Part of a small language model's weights.
Architecture: LayerNorm before each block, rotary positions.
MLP neurons of a small language model. Each row is named by its layer, matrix (up: input weights) and neuron, and shows model dimensions 16-111. Each number is 200 + 40 x the weight over its row's rms, rounded and kept within 0 to 999.
Before each neuron's rows, "fires on" lists the tokens most often at its 100 highest values on Wikipedia text that the model never trained on.

fires on: " where", "t", "y", "s", "5", " Is"
L3.up166,244,233,188,205,138,271,296,236,264,205,160,132,220,174,232,153,159,281,242,196,217,209,249,213,188,193,151,274,223,148,226,176,212,154,260,194,226,228,172,239,260,203,164,217,218,161,217,305,225,245,203,190,212,180,189,232,270,183,203,183,111,257,204,177,247,176,211,186,161,173,184,160,225,175,238,175,227,239,193,248,203,211,166,141,208,230,181,172,223,213,193,137,112,163,149,198

fires on: "0", "ul", "al", "ar"
L5.up296,95,186,227,238,186,187,235,205,213,186,169,223,168,185,211,232,250,178,184,160,193,174,281,219,150,126,219,195,252,197,141,208,107,167,159,216,197,109,155,210,221,164,147,258,237,264,227,211,182,150,163,172,181,234,158,226,164,223,139,206,223,259,161,305,207,226,225,261,269,178,216,217,153,186,224,215,241,143,190,232,227,193,178,174,238,206,159,149,198,212,131,174,170,200,282,189

fires on: "2", "r"
L6.up636,137,181,131,243,234,170,131,232,213,239,174,140,143,128,181,197,220,273,203,202,197,166,177,175,210,191,175,217,256,163,184,192,144,161,177,155,150,208,204,226,191,192,241,188,252,259,250,221,223,175,206,215,163,202,121,176,182,142,218,168,200,152,265,217,236,184,190,179,285,141,242,214,244,110,226,258,193,160,333,239,180,159,147,199,213,153,245,123,270,207,205,245,196,207,170,179

fires on: "s", ".", "er", "ab", "p", "'"
L6.up739,190,195,209,247,173,214,138,264,163,265,255,190,137,179,233,271,221,268,247,170,216,226,199,174,166,254,212,165,215,225,219,195,158,153,180,135,188,202,231,209,202,155,187,174,231,179,152,111,293,180,274,160,168,182,215,148,245,272,177,236,244,197,151,202,194,139,264,178,236,200,149,227,208,129,163,231,206,262,222,81,224,146,159,138,193,175,203,196,218,242,202,142,188,189,191,132

fires on: "v", "t", "u", "qu", "r"
L3.up559,231,168,240,184,202,196,158,197,232,216,219,121,191,214,205,112,248,255,164,116,184,99,200,173,126,142,217,225,191,197,170,157,184,181,168,238,205,282,182,295,143,229,186,200,236,213,213,199,153,204,203,212,204,201,262,202,188,176,237,245,147,144,183,219,258,289,192,181,274,143,210,206,244,193,290,184,210,164,276,251,199,143,274,207,196,185,196,191,275,215,204,166,199,128,246,190

fires on: "2", "3", "4", "0", "1", " Cast"
L3.up279,238,138,154,186,205,206,255,235,232,175,234,188,255,88,150,218,233,298,129,171,206,273,204,206,175,142,149,212,254,210,189,183,201,235,156,166,242,258,228,241,216,221,184,115,240,150,229,209,222,178,292,207,230,193,182,175,307,248,184,206,180,171,230,191,248,224,191,230,248,264,160,175,236,150,220,229,212,199,269,261,179,149,240,210,160,126,164,143,183,211,195,255,284,199,200,183

fires on: " of", " his", ":", "ing", "es"
L4.up460,144,160,183,180,211,238,204,231,251,180,182,172,218,181,170,219,246,219,124,173,262,162,232,229,173,147,224,204,184,209,156,248,282,207,244,167,185,220,219,232,214,175,240,129,254,181,172,211,195,214,202,138,241,174,137,243,155,180,106,203,180,227,239,227,201,225,177,234,169,235,195,214,307,148,145,195,276,210,208,127,181,195,151,165,182,256,212,208,192,155,157,98,194,236,218,158

fires on: "8", "f", "t", "c", "pe"
L6.up388,240,204,197,218,222,172,220,222,203,219,292,217,233,229,232,249,239,183,243,215,176,219,262,277,227,177,262,211,229,214,242,244,251,145,164,207,248,108,225,206,246,281,168,259,208,202,212,254,176,223,209,181,141,133,247,193,225,164,157,257,202,216,223,193,209,195,239,231,244,241,211,213,254,111,68,133,139,220,204,155,117,165,146,166,251,229,193,221,193,184,263,160,245,203,151,171

fires on: " m", "B", " p", " b", "P", "p"
L5.up645,244,217,130,123,204,181,225,213,198,188,168,253,180,179,259,262,254,103,136,161,191,207,295,185,194,168,214,175,195,204,199,229,236,166,266,283,234,207,242,163,186,231,213,215,166,236,217,231,214,155,186,206,159,174,192,228,182,209,194,203,277,243,202,172,254,212,131,221,223,149,251,226,235,250,174,182,181,143,217,229,227,185,193,242,206,233,194,157,223,209,187,206,180,182,259,151

fires on: "s", "es", "re", " time", "in", " sit"
L5.up764,279,234,221,149,223,168,232,230,143,169,213,168,205,182,222,154,213,217,194,223,141,156,162,291,144,221,207,198,268,240,239,182,286,262,169,130,185,171,153,217,150,214,251,220,206,209,219,161,253,209,189,211,181,147,118,251,189,333,141,187,158,266,163,209,203,214,189,225,225,192,240,173,155,184,184,181,209,201,238,176,118,177,262,133,241,214,203,188,203,195,250,210,169,202,272,149

fires on: ".", "A", "I", "2"
L9.up685,183,176,214,297,250,149,150,226,113,229,249,201,208,217,206,151,179,279,207,254,226,236,245,137,207,188,174,224,231,207,221,247,188,236,208,174,175,126,240,233,203,115,225,149,303,188,215,227,233,204,151,220,172,137,234,185,238,172,178,244,130,212,276,188,161,203,180,219,206,171,135,236,243,151,253,244,236,166,244,263,217,252,186,209,213,242,157,192,150,160,248,207,193,221,145,146

fires on: "s", ".", "u", "vers", "er"
L4.up199,158,207,214,169,156,236,198,202,208,294,268,119,184,215,258,167,258,229,233,179,194,239,224,173,173,161,205,85,130,305,161,224,231,115,251,197,193,123,163,200,137,158,209,203,191,180,231,273,229,153,246,272,180,170,110,240,231,198,254,203,209,199,172,210,165,134,224,222,287,205,201,207,191,208,220,145,213,181,221,170,155,187,227,164,166,178,181,219,198,189,145,147,234,123,236,200

fires on: "er", " Her", "e", "s", " age", "5"
L3.up648,195,170,195,224,152,247,256,131,219,180,213,211,203,241,274,200,167,272,219,213,194,215,157,214,289,184,242,232,208,187,215,110,244,203,200,209,175,169,118,226,263,162,222,243,122,210,165,235,91,192,227,149,254,188,218,164,252,208,224,135,158,178,194,206,178,288,199,210,212,182,185,214,153,187,203,189,258,254,264,225,198,244,174,221,222,150,218,191,178,204,154,251,160,169,165,275

fires on: " ", "je", "y"
L4.up156,280,175,224,187,243,271,238,161,207,269,164,182,220,132,237,142,191,240,182,171,265,181,231,132,214,161,169,243,239,164,185,257,172,164,181,219,204,248,190,210,198,195,214,206,198,176,225,152,181,219,271,178,258,197,216,157,225,197,179,188,210,131,203,200,135,235,171,256,256,203,266,206,247,138,140,176,129,162,228,218,213,171,189,326,162,171,167,138,118,218,153,195,213,200,213,285

fires on: " ", ".", " use", " total", " $\\", " ="
L3.up756,211,232,161,242,195,167,206,208,156,163,214,209,244,145,198,172,204,237,142,155,130,226,148,157,215,243,169,199,184,183,209,282,144,213,198,129,254,157,171,191,219,196,227,188,248,192,176,199,228,178,294,158,159,161,184,177,217,271,249,200,252,243,207,200,150,201,158,262,284,154,178,218,211,81,203,163,164,186,162,198,194,209,173,270,199,221,177,134,203,186,123,157,192,120,271,220

fires on: "1", "6", "3", "0", " "
L5.up672,185,189,261,193,183,214,211,188,238,119,243,148,196,185,242,158,164,256,183,139,111,109,159,182,278,194,208,233,139,202,279,181,223,238,220,144,222,205,138,239,193,180,181,157,190,186,166,195,168,231,214,204,253,199,257,233,211,250,260,196,173,253,247,208,315,214,183,270,191,195,139,175,195,117,215,146,244,275,118,236,244,265,288,174,191,216,194,231,201,199,211,173,124,182,306,231

fires on: "8", " b", " so", "so", "o", "t"
L5.up708,233,216,161,113,242,216,147,265,209,157,171,251,253,207,211,228,187,170,191,218,214,188,298,155,253,156,185,212,182,267,203,258,247,131,121,173,266,120,139,189,186,214,187,176,209,233,260,199,183,219,251,217,204,141,118,209,215,173,218,223,209,196,192,111,248,228,256,221,180,219,262,181,208,213,161,171,256,189,241,172,110,216,213,157,164,172,200,290,215,195,209,206,212,154,132,170

fires on: ",", "d", " to", " since"
L5.up500,183,147,201,232,210,197,141,202,237,140,173,196,275,202,199,278,249,155,275,173,215,170,167,171,219,232,136,198,211,213,205,158,216,198,233,186,229,121,229,214,208,235,214,164,220,168,245,239,147,234,188,247,192,139,136,173,193,249,208,239,236,236,212,130,257,216,187,169,174,117,104,120,217,206,148,285,105,163,199,336,223,224,173,183,161,150,204,208,102,209,222,179,269,206,109,156

fires on: "-", "–", "2", "ro", "=", "tro"
L4.up238,141,146,233,216,147,203,172,175,191,207,267,172,181,251,259,226,170,235,158,192,147,316,171,104,179,275,275,174,267,198,217,141,126,196,235,233,190,187,243,208,164,284,238,156,222,202,203,195,200,133,218,143,264,238,243,210,176,197,159,195,207,235,217,156,170,149,199,209,155,170,244,190,289,209,157,206,161,247,246,239,247,209,210,196,184,150,166,151,159,227,157,230,216,123,236,264

fires on: "A", " A", " Su", " Na", "ra"
L9.up749,156,202,207,170,177,206,200,209,104,213,259,188,255,177,213,233,296,146,178,202,206,279,249,208,272,186,249,165,199,128,202,235,187,193,196,126,182,168,189,182,122,253,271,172,202,254,210,162,158,156,193,175,216,197,199,186,190,228,187,196,246,191,213,223,206,239,212,162,185,206,159,230,188,301,235,221,222,212,187,192,216,155,215,126,250,259,236,179,175,186,304,220,194,216,168,171

fires on: " as", "don", "an", " for", "o"
L6.up308,207,138,250,236,212,122,205,268,171,207,228,200,201,208,200,294,247,229,161,184,179,154,217,175,140,165,193,180,120,199,275,140,200,231,154,181,207,247,285,207,218,154,229,168,257,225,251,193,147,164,145,205,183,152,212,173,298,213,198,202,173,143,238,179,155,227,165,168,262,224,173,172,243,168,193,234,238,140,173,236,207,265,198,214,164,227,225,151,294,210,244,136,158,254,171,252

fires on: ".", "=="
L5.up34,220,261,198,202,246,132,210,178,189,180,169,184,151,176,243,250,140,174,190,149,106,213,177,240,157,187,233,179,225,200,220,225,206,168,247,200,245,257,207,157,253,268,227,252,190,276,153,225,175,181,255,234,181,178,187,185,183,228,233,198,172,119,219,257,223,223,227,189,115,154,240,217,135,284,169,160,242,241,234,251,194,163,224,234,122,211,165,264,185,212,236,166,180,200,263,116

fires on: " and", "a", "A", ",", "An", "op"
L5.up527,159,183,167,193,160,264,240,211,205,186,188,232,140,269,184,276,319,189,199,140,150,243,101,233,239,135,233,196,226,189,234,138,165,234,187,235,176,235,228,301,240,215,242,172,226,281,232,236,218,239,240,228,149,184,157,212,219,251,201,247,221,216,197,200,187,198,231,267,160,235,174,236,200,145,191,181,232,189,243,199,182,117,186,156,201,105,232,102,192,205,187,225,127,123,258,214

fires on: ".", "s", "ed", "t", "f"
L3.up121,131,170,194,224,199,161,164,275,170,279,230,82,218,191,216,208,226,234,277,193,207,196,215,186,201,160,173,127,215,228,184,231,169,148,217,189,179,206,162,279,224,210,176,258,217,225,217,221,248,189,125,159,159,183,198,219,217,188,264,211,123,219,202,163,224,178,197,156,227,192,218,240,205,261,214,191,198,191,226,176,166,178,235,223,195,191,150,107,207,189,305,152,220,159,183,144

fires on: ",", " |", "3"
L6.up173,238,244,271,269,172,173,187,116,187,197,167,126,167,153,219,253,177,202,183,254,144,188,202,186,251,240,283,208,262,166,151,151,247,136,161,288,207,201,151,203,193,185,232,228,200,140,248,184,217,210,155,214,167,254,162,234,222,209,236,174,203,83,175,202,119,236,148,193,124,190,126,193,233,181,198,186,244,249,220,155,257,162,195,236,207,212,211,268,172,225,206,188,213,228,254,204

fires on: "id", "il", "ad", "m", "al", "it"
L5.up453,186,230,159,173,240,183,195,167,210,149,169,148,190,159,185,226,242,186,104,174,234,167,217,190,213,183,200,227,229,268,176,207,216,216,293,204,148,212,186,202,276,176,189,165,167,166,145,158,193,195,244,199,143,230,159,170,236,225,231,208,190,222,213,179,230,179,175,158,292,229,239,210,252,134,230,184,210,219,206,268,199,175,218,205,326,143,216,269,240,284,203,186,165,158,204,222

fires on: "."
L6.up617,177,271,202,265,154,104,202,190,184,224,248,138,159,198,151,211,155,222,229,216,182,136,218,212,197,183,175,81,233,219,266,240,222,133,269,140,202,257,165,173,220,214,219,190,257,182,183,184,286,159,220,155,188,167,213,221,147,206,255,107,212,184,233,230,221,199,238,149,215,175,166,247,226,252,196,225,251,147,189,165,213,213,117,205,149,271,192,233,197,158,241,128,169,265,246,171

fires on: "s", " is", " have", " or", " were", " are"
L5.up119,187,203,179,208,198,168,195,187,224,217,176,138,203,219,164,252,153,214,234,220,190,176,253,151,220,213,143,202,158,193,214,202,232,241,182,144,286,165,213,182,162,192,150,296,205,223,218,190,243,230,164,235,180,237,295,198,243,175,206,213,220,192,145,245,244,211,211,172,239,176,216,236,179,143,273,168,172,196,173,251,202,260,235,170,138,194,211,205,324,177,225,168,151,203,266,203

fires on: ",", " and", " a", " to", " is", " the"
L9.up326,215,171,172,230,185,188,177,266,178,179,169,173,190,270,168,224,232,196,199,209,123,267,217,211,186,194,183,232,246,203,212,168,230,229,158,232,182,167,168,246,223,210,271,176,269,201,201,262,213,214,165,183,195,163,152,185,216,251,264,218,281,201,194,281,209,251,241,260,89,214,221,146,227,248,226,169,226,214,201,175,174,160,210,187,229,215,142,176,179,200,271,159,184,184,196,202

fires on: "s", "er", "mp"
L9.up112,195,192,183,195,203,119,179,261,193,150,251,194,312,186,194,185,190,171,211,141,172,204,217,209,165,187,198,179,200,181,149,239,254,254,205,167,148,171,207,228,257,200,147,201,206,145,200,211,218,224,256,261,246,112,202,230,181,321,257,207,163,166,195,223,219,179,175,174,271,258,198,195,220,144,229,78,179,159,239,227,231,236,202,153,265,199,174,159,143,195,198,126,147,183,299,184

fires on: "s", " become", "ing", "es"
L3.up263,175,194,209,222,217,215,204,154,120,179,174,134,242,175,225,208,237,261,209,272,197,233,234,294,190,179,232,177,243,194,294,148,215,258,151,174,249,220,188,251,178,174,231,196,230,229,226,192,206,137,208,288,176,199,185,235,161,264,166,239,245,178,166,252,214,207,126,199,174,159,187,110,190,184,163,143,148,192,208,149,173,213,159,233,248,306,218,222,138,216,190,156,174,172,159,205

fires on: "s", "0", " with", "with"
L3.up116,202,196,250,154,199,260,226,97,179,184,190,225,135,168,198,185,199,263,257,225,234,189,327,253,166,188,171,263,196,254,323,146,283,180,218,188,177,209,171,209,245,189,241,152,233,166,206,210,197,193,187,227,159,178,156,243,251,220,191,285,195,198,160,201,239,224,166,203,224,148,227,165,208,187,240,160,146,146,143,202,214,177,175,129,222,145,198,221,127,248,225,258,223,220,164,238

fires on: "er", "s", "o", "d"
L6.up499,174,217,212,159,216,194,209,247,199,226,209,187,232,161,230,174,240,176,246,144,252,167,229,176,200,194,179,156,226,271,133,257,219,236,249,173,240,231,234,235,228,197,218,149,174,163,196,186,193,218,162,193,198,147,190,185,193,261,249,267,221,190,186,208,218,157,237,163,210,142,141,133,292,269,204,174,196,92,214,244,222,270,228,184,257,191,211,156,229,182,179,204,168,132,268,176

fires on: "s", " Her", "ing", " in", "'", "e"
L5.up503,162,249,173,234,251,130,153,234,184,186,179,153,198,166,185,189,185,217,192,208,224,159,253,190,189,207,154,227,187,251,209,238,277,164,261,187,185,184,138,255,194,154,251,196,249,131,192,184,182,299,178,162,241,173,143,220,122,180,268,172,199,242,160,193,188,268,212,210,139,218,224,213,195,220,319,268,188,239,184,163,221,265,206,202,195,152,196,217,205,246,207,179,176,222,318,108

fires on: "1", " and", "-", ","
L5.up149,221,181,154,226,107,252,143,199,181,197,166,173,205,195,203,221,316,195,133,175,215,195,186,231,238,191,200,184,187,211,236,203,172,180,163,155,189,252,265,267,281,269,181,235,206,161,178,213,193,174,222,204,158,275,106,133,209,214,147,186,101,214,256,220,181,252,260,214,190,169,252,163,226,183,205,211,242,205,194,197,204,150,287,176,211,287,172,202,231,203,192,199,95,180,208,256

fires on: "s", "b", "y", "c", " Score"
L3.up126,202,165,255,168,243,167,318,126,194,154,129,165,163,187,208,156,190,184,221,203,181,188,258,228,180,201,209,212,169,252,192,192,157,135,209,234,209,166,168,263,224,181,155,237,257,191,210,266,213,215,199,209,217,182,256,261,138,146,194,174,99,206,221,174,246,183,238,248,181,277,122,174,170,166,262,201,139,210,183,208,240,270,142,156,195,145,234,118,238,139,164,204,266,175,207,185

fires on: " p", "p", "gg", "we", "w", ")."
L5.up323,222,215,203,244,251,143,225,250,170,142,161,187,228,223,197,216,212,100,209,116,217,264,246,215,190,277,227,177,187,233,141,299,155,168,252,239,117,218,195,180,257,184,257,213,193,245,190,256,255,212,181,240,206,169,211,193,182,195,183,252,247,217,200,138,203,181,167,189,261,167,198,279,247,159,174,204,207,206,209,202,201,214,197,229,117,168,207,210,172,148,200,160,146,226,233,174

fires on: ",", " that", "d"
L5.up627,235,212,193,201,177,232,177,211,177,182,81,168,275,184,199,197,190,202,265,223,196,201,201,163,269,158,139,120,202,185,199,189,247,231,175,168,280,149,237,164,169,259,313,190,224,139,197,183,177,166,230,140,237,177,202,172,201,237,203,236,211,224,206,215,222,236,279,178,155,166,201,164,212,284,158,199,68,112,138,211,240,183,154,256,272,182,105,220,191,183,239,149,196,216,198,171

fires on: " "
L3.up160,177,194,222,180,288,147,184,199,140,174,204,207,184,152,241,172,193,223,201,206,218,126,259,191,203,212,164,191,105,213,179,185,197,232,260,140,167,255,208,219,318,171,284,269,264,134,211,145,155,160,159,197,232,178,216,129,223,195,196,149,268,175,207,178,138,182,161,276,276,218,222,182,205,194,178,203,194,135,261,240,244,229,139,168,206,214,189,95,177,262,191,151,183,212,214,198

fires on: "th", "t", "al", "il", "p", "el"
L4.up383,210,182,237,178,183,172,121,273,168,181,147,184,238,140,216,203,185,186,178,243,229,136,309,195,222,125,179,199,159,235,188,216,177,260,271,192,166,201,213,229,310,244,138,256,195,198,271,168,184,165,225,127,164,159,214,147,218,207,212,239,230,144,260,178,214,204,179,165,252,230,189,138,261,217,237,231,159,221,300,225,205,172,233,183,247,219,166,190,250,213,223,184,209,192,178,243

fires on: " that", " as", "."
L6.up728,143,205,205,222,206,158,212,217,196,203,246,178,211,170,199,263,161,187,139,174,248,152,232,206,161,285,232,184,194,137,222,147,261,89,247,144,263,186,263,194,155,218,220,191,264,219,142,240,216,153,200,124,193,166,212,186,199,204,268,136,271,244,227,207,205,171,151,210,191,140,242,260,251,232,225,218,201,216,196,205,223,181,227,224,162,273,278,173,147,154,207,203,234,181,177,116

fires on: "/", "0", "it", "o", "ter", "er"
L5.up550,218,116,187,260,153,216,227,305,192,155,206,123,214,175,191,171,229,239,175,215,216,193,231,144,253,208,183,170,249,178,208,239,202,211,195,194,222,263,161,210,251,204,209,190,181,196,262,170,192,221,194,204,223,144,257,178,183,246,220,221,218,125,168,213,149,208,228,270,278,217,151,183,191,144,159,158,249,122,207,216,205,274,192,226,223,215,235,194,144,209,193,183,129,216,219,208

fires on: " and", "es", "s", " while", " began", " Goals"
L5.up5,201,250,213,179,232,182,201,184,171,250,209,269,255,228,207,195,172,200,224,246,268,165,181,215,207,206,201,191,234,221,137,163,179,177,242,225,235,219,224,201,211,287,201,191,211,237,165,155,217,228,223,214,178,253,147,175,181,208,185,183,292,175,178,260,166,146,195,225,206,163,194,223,256,204,192,240,79,184,267,301,172,202,261,240,220,303,121,235,170,184,219,193,208,149,240,186

fires on: "'", "s", "art", " is", " does", "ist"
L6.up737,133,146,224,157,177,186,231,200,197,219,183,194,202,207,255,254,134,287,235,178,173,117,178,225,188,163,194,251,258,166,201,92,206,231,188,254,244,151,187,281,214,260,251,151,258,148,232,235,237,184,165,249,193,153,201,186,182,249,203,235,202,161,185,268,134,206,246,159,208,191,172,191,186,216,227,185,193,180,191,279,206,227,167,198,209,197,188,161,200,262,222,198,157,183,138,190

fires on: " c", "D", "V", " is", " m", "p"
L4.up557,220,198,147,137,201,91,164,257,149,195,197,208,200,268,195,220,253,105,163,154,280,207,226,187,225,160,299,243,141,206,226,288,242,158,179,230,250,148,212,122,156,196,239,208,176,158,221,227,224,181,227,222,188,237,147,237,208,236,210,271,169,203,181,161,215,238,227,181,261,145,183,216,222,189,184,201,233,181,176,219,205,177,142,234,194,243,192,284,177,204,230,206,161,210,182,170

fires on: "s", " place", "iff", "ter", "ist", "mathrm"
L6.up363,152,204,227,218,191,146,244,159,197,151,215,95,168,221,255,189,221,260,249,199,191,234,206,174,163,138,211,197,275,184,226,221,211,172,202,220,207,177,157,242,149,171,192,153,233,167,290,201,197,178,173,244,173,181,161,216,247,238,327,208,121,189,181,225,166,199,214,183,244,242,186,132,205,246,264,238,227,234,230,167,151,243,173,213,199,208,216,259,161,196,217,180,170,120,194,165

fires on: "ur", "s", " attack", "ar", "er"
L3.up497,135,214,171,119,180,173,155,154,270,222,233,195,184,167,211,199,166,201,253,121,201,202,169,225,231,213,180,116,188,218,196,188,225,194,260,156,166,169,213,189,187,210,242,184,194,220,170,212,98,191,196,191,158,208,281,219,204,214,238,160,166,238,237,266,220,220,193,215,283,205,198,149,202,231,162,175,282,196,320,184,148,249,183,246,217,161,140,215,130,184,167,228,195,160,254,192

fires on: "s", ";", "'", ",", " The", " |"
L6.up603,204,233,146,227,188,202,188,164,178,207,212,229,125,128,199,259,208,192,266,246,217,219,164,177,196,156,197,198,218,202,181,186,228,178,151,195,193,214,231,265,121,140,175,197,185,159,198,170,288,120,140,175,166,244,146,215,207,241,181,202,187,144,217,255,153,220,210,248,150,216,214,261,209,139,242,203,205,216,135,171,192,191,231,149,157,242,166,218,247,167,180,128,180,220,196,180

fires on: " his", " His", "'", "s", " Her", " her"
L5.up97,215,222,143,162,181,150,175,191,184,182,191,89,191,245,238,191,197,296,207,224,201,181,211,133,229,233,147,187,233,213,200,232,254,188,250,184,171,190,139,215,193,212,243,160,242,167,232,168,96,235,179,174,113,176,204,156,206,144,198,180,178,217,170,279,181,177,234,191,226,200,198,197,188,223,202,203,211,253,147,156,218,224,153,220,219,208,200,205,155,246,221,202,180,187,227,243

fires on: "s", "0", " Sal"
L3.up38,179,191,196,160,225,199,193,170,197,229,126,169,158,180,216,267,234,230,255,207,268,176,221,213,185,142,181,221,193,210,187,121,165,187,158,168,210,203,181,210,226,196,215,243,266,179,278,188,124,99,262,199,178,255,230,223,202,262,166,209,222,188,181,294,182,248,245,274,212,193,203,182,190,132,198,221,178,172,269,172,174,151,224,220,139,206,229,181,135,220,151,182,120,170,233,219

fires on: "2", "0", "–", "-", "en"
L6.up48,187,137,226,280,150,183,177,204,198,203,260,112,131,283,218,208,282,212,184,241,231,301,224,164,281,266,149,215,188,169,269,196,180,192,198,217,191,183,194,252,186,212,177,135,206,215,230,216,222,199,215,209,199,226,212,249,184,193,212,210,157,233,166,174,217,101,105,274,252,188,167,175,211,242,213,193,179,240,225,213,180,228,133,174,252,202,153,184,158,179,199,196,230,204,256,280

fires on: "---|---|---|---|", "y", "s", " more", "in", " Some"
L4.up285,205,145,198,156,152,250,206,258,202,226,204,130,203,200,220,217,142,241,152,212,216,164,187,191,217,213,196,274,210,223,203,291,181,164,179,190,200,174,126,149,277,155,195,165,252,206,173,190,121,177,259,157,166,260,178,198,218,222,262,231,199,210,210,143,221,266,237,217,249,217,212,193,138,167,123,201,218,255,278,162,225,198,186,253,190,135,214,192,167,160,120,175,176,215,284,214

fires on: " so", "so", ",", " or"
L6.up72,305,175,154,133,166,196,150,237,197,225,258,166,203,233,192,259,228,157,221,190,155,322,164,248,141,178,182,182,225,253,218,124,248,170,144,155,195,218,212,176,213,210,184,247,248,273,215,170,262,185,213,206,178,184,174,247,124,186,164,239,144,238,247,151,205,202,225,236,182,149,217,207,212,146,189,115,268,233,259,144,149,240,178,179,206,194,198,237,162,164,170,191,186,172,229,221

fires on: "ed", " have", " also", " is", "es"
L4.up600,194,179,135,173,203,226,136,259,177,215,149,164,263,186,194,245,243,205,160,197,160,181,171,212,169,190,166,167,157,186,254,178,205,176,229,156,209,123,227,171,153,234,171,214,145,145,248,203,266,243,163,238,194,205,234,222,202,181,158,173,240,146,130,193,238,296,232,164,168,132,201,203,244,210,194,182,138,151,215,247,169,216,186,182,234,254,194,240,184,214,211,206,156,255,215,180

fires on: "st", "er", "it", "t", "et"
L5.up170,140,182,216,135,226,193,239,236,213,202,253,194,146,165,222,183,228,228,102,175,223,171,129,229,227,198,174,163,223,226,237,184,201,154,137,142,158,210,195,208,207,295,244,186,233,207,246,296,263,155,201,249,259,235,185,232,177,204,260,226,177,192,140,212,182,145,180,192,259,206,180,154,157,282,232,183,144,189,217,159,119,159,126,232,189,244,184,178,307,246,217,229,250,173,254,201

fires on: "2", ".", "er", "ist", "):"
L3.up762,204,198,249,149,199,212,238,220,264,266,226,120,166,205,233,221,148,239,192,205,204,225,185,156,208,131,195,151,190,161,226,223,160,229,275,135,196,215,201,252,126,176,178,144,254,186,256,271,228,225,190,176,193,247,185,182,251,253,243,156,179,60,202,271,156,138,219,205,274,185,188,184,132,259,243,145,204,204,263,139,168,234,200,160,167,225,242,219,210,189,209,212,271,148,213,138

fires on: "0", " /"
L3.up688,261,233,174,150,226,157,223,188,244,162,153,173,241,196,170,218,180,207,242,172,266,202,216,268,188,228,220,195,216,214,231,239,219,241,164,144,241,190,210,228,148,225,211,155,222,241,235,188,214,87,212,194,208,135,253,264,208,204,251,207,172,188,248,182,256,220,176,225,185,213,150,172,152,174,153,159,203,223,156,197,169,215,207,169,210,207,257,223,151,180,118,228,126,153,240,206

fires on: "y", " film", " series", " score", " Barr", "th"
L3.up630,217,220,224,207,258,169,295,173,162,187,176,234,242,179,133,150,212,281,115,179,154,218,227,179,225,155,127,124,227,159,122,215,163,248,216,140,277,191,219,227,208,182,143,189,224,142,234,144,200,167,240,199,200,184,198,226,197,175,201,226,244,192,217,136,194,230,162,237,278,249,223,167,165,196,185,185,129,195,228,206,270,213,161,216,194,207,208,123,182,228,190,210,307,159,142,180

fires on: "0", "s", "ent", " period", "time"
L3.up260,215,211,153,210,181,274,220,275,198,192,176,213,190,198,220,196,127,279,236,201,232,186,239,255,193,184,186,167,124,267,257,220,230,222,250,222,146,226,209,127,186,112,182,139,196,210,225,181,95,222,228,212,163,147,176,265,226,204,232,207,168,236,231,163,196,287,228,220,226,191,186,156,134,215,284,246,201,252,146,162,211,176,182,146,179,211,220,306,182,202,153,240,195,237,204,189